config = dict(
    n_layer=12,
    vocab_size=8192,
    activation='gelu',
    norm='layernorm',
    positions='rope',
    rope_fraction=0.5,
    attn_scale=0.0884,
    init_std_qkv=0.021,
    init_std_down=0.0,
    lr=0.00083,
    lr_head=0.00675,
    decay_fraction=0.533,
    doc_mask=True,
    train_tokens=897300000,
)
MLP neurons of a small language model. Each row is named by its layer, matrix (up: input weights; down: output weights) and neuron, and shows model dimensions 64-127. Each number is 200 + 20 x the weight over its row's rms, rounded and kept within 0 to 999.
After each neuron's rows, "fires on" lists the tokens most often at its 100 highest values on Wikipedia text that the model never trained on.

L8.up872,182,174,230,180,222,212,202,178,217,179,189,209,195,220,173,198,189,243,171,197,169,187,207,182,190,257,159,200,188,176,193,191,196,190,162,181,186,160,211,173,199,238,196,187,201,203,170,217,204,198,200,226,176,184,194,225,173,202,214,254,157,201,177,183
L8.down872,200,191,211,224,195,175,199,194,223,180,166,245,190,215,209,161,201,194,208,221,176,189,212,178,208,202,223,182,184,183,200,163,188,217,202,201,183,188,196,204,200,209,184,204,207,181,220,200,203,229,226,188,201,213,232,206,218,160,205,252,220,190,218,204
fires on: " it", " It", " which", " she", " that", "ly"

L8.up3692,193,188,182,223,205,184,207,185,172,230,189,197,176,234,225,207,208,194,226,208,176,216,209,220,213,210,194,200,164,182,178,222,189,203,203,191,197,161,185,192,230,228,223,185,205,211,203,208,242,213,227,224,196,175,164,231,174,191,198,211,184,197,209,196
L8.down3692,177,211,192,194,209,189,213,222,225,183,226,194,181,174,213,190,193,203,153,179,221,202,183,217,194,179,198,220,193,182,211,185,191,207,181,196,189,230,223,202,203,207,204,211,203,223,238,187,198,216,182,194,197,203,200,225,173,192,247,192,199,177,181,205
fires on: "T", " s", " t", " films", " pass", "h"

L8.up2377,186,185,157,178,212,219,219,210,216,176,223,214,219,206,178,182,207,232,223,223,193,219,221,204,232,142,214,233,182,199,251,178,196,226,173,234,228,187,198,152,207,191,204,179,185,181,186,254,227,200,230,179,187,181,220,198,176,226,192,230,181,197,199,193
L8.down2377,197,180,240,188,152,158,208,230,210,185,183,171,205,211,205,218,201,214,178,188,197,198,222,189,223,229,174,197,238,194,190,182,182,211,202,198,230,171,198,238,194,214,190,187,209,202,184,216,195,208,173,205,207,196,185,194,180,184,174,181,211,215,227,198
fires on: " which", " this", "r", "c", " it"

L8.up3785,200,209,206,206,181,212,231,182,178,196,207,219,197,190,178,198,210,258,193,179,204,174,184,183,188,244,199,224,157,254,160,197,183,207,204,197,209,197,172,208,221,203,199,170,204,204,175,217,212,192,209,222,206,217,193,230,189,220,212,244,191,196,174,199
L8.down3785,165,180,160,194,204,215,225,218,219,199,207,184,222,181,196,203,186,208,152,201,203,168,197,185,197,181,207,183,174,192,211,163,203,203,193,197,196,189,213,193,175,173,176,247,180,227,209,148,205,217,201,202,210,198,197,150,188,227,172,219,206,205,227,191
fires on: "–", " she", "19", "Un", "vi", "hi"

L8.up1823,188,187,155,187,197,211,187,165,211,194,199,178,199,192,225,174,240,209,175,209,205,195,215,210,201,211,224,205,201,194,210,203,173,180,180,190,206,205,210,215,193,217,196,195,230,211,172,230,214,236,208,219,234,202,213,192,195,201,172,240,206,210,218,196
L8.down1823,180,201,200,191,199,205,204,225,191,208,148,211,219,211,207,196,162,203,222,168,170,183,200,209,203,168,156,225,218,205,165,185,220,196,240,204,189,209,155,186,191,198,161,182,178,176,197,185,187,204,192,190,172,220,204,209,212,174,246,185,196,254,176,194
fires on: " with", "0", " |", "ma"

L8.up361,196,168,193,189,214,205,232,191,223,215,195,179,213,208,206,188,208,199,153,230,195,209,183,190,257,205,186,177,173,210,230,226,200,220,177,198,230,197,201,205,227,203,192,163,194,173,205,205,207,213,162,205,184,185,188,189,197,195,201,194,165,184,227,166
L8.down361,200,208,193,173,222,211,219,208,176,202,195,223,188,241,216,204,235,188,186,205,168,200,195,199,213,194,200,206,212,237,194,197,195,209,200,175,218,161,188,201,179,199,200,216,205,208,188,209,192,209,233,218,175,182,172,215,207,164,183,166,177,210,199,214
fires on: ";", "E", "\""

L8.up2656,175,181,204,236,215,202,187,181,230,206,150,176,219,207,186,189,222,178,204,203,188,193,232,185,212,177,194,208,190,178,198,206,221,227,219,182,225,198,213,175,198,232,186,201,190,209,200,191,190,233,184,206,193,201,179,220,177,207,191,205,184,220,254,183
L8.down2656,216,193,206,180,204,196,219,206,224,209,199,203,194,216,215,205,186,170,219,209,232,202,179,207,199,202,221,208,188,182,151,169,189,203,224,216,191,200,209,227,182,189,210,219,205,176,185,165,185,210,192,166,225,213,183,205,182,193,182,181,179,204,186,213
fires on: "C", " co", "E", " C", " power"

L8.up991,232,158,198,167,216,215,197,176,224,183,229,229,194,196,156,237,203,239,191,199,207,207,186,173,222,174,192,177,194,224,199,192,202,219,213,189,198,185,204,163,209,210,191,180,182,209,215,211,227,216,169,220,176,189,171,207,174,194,186,222,219,193,198,197
L8.down991,177,226,176,189,160,215,198,230,195,231,160,233,196,246,216,197,164,173,147,180,187,196,191,173,193,207,211,218,226,183,202,216,215,175,210,214,191,183,216,225,215,198,194,205,244,195,256,190,207,195,161,179,198,196,204,198,228,220,220,189,184,223,221,191
fires on: " and", " or", "l", " |"

L8.up1542,211,193,234,184,188,202,209,183,207,197,187,186,226,202,167,219,179,182,180,227,211,200,200,180,186,211,219,201,174,220,215,187,203,197,175,185,192,167,210,214,200,200,178,169,196,204,214,183,217,206,196,204,162,208,217,200,222,226,186,185,216,238,176,193
L8.down1542,204,200,186,213,182,193,214,170,234,193,214,206,230,163,231,172,168,233,163,220,191,226,205,190,178,210,188,188,239,191,179,194,224,203,206,173,200,204,237,200,212,219,197,194,193,210,174,175,201,214,195,220,181,195,190,189,226,196,176,237,230,221,215,179
fires on: " took", " rel", " take", "-", " taking", " pred"

L8.up3305,191,187,194,220,190,195,194,178,212,191,205,218,210,234,204,192,201,191,199,192,160,180,179,226,234,219,177,203,162,196,202,221,214,203,222,210,215,187,212,214,214,168,205,178,209,191,179,191,227,211,245,244,157,212,183,219,205,215,173,196,232,204,157,173
L8.down3305,133,210,168,203,207,211,193,217,219,189,190,201,212,184,195,198,188,206,214,210,186,236,203,195,157,219,218,214,196,191,200,224,146,188,187,174,184,213,214,208,262,198,193,217,202,157,212,203,213,220,205,229,186,203,222,181,219,185,212,180,198,201,214,215
fires on: " |", "-", " 0", " and", "s", "0"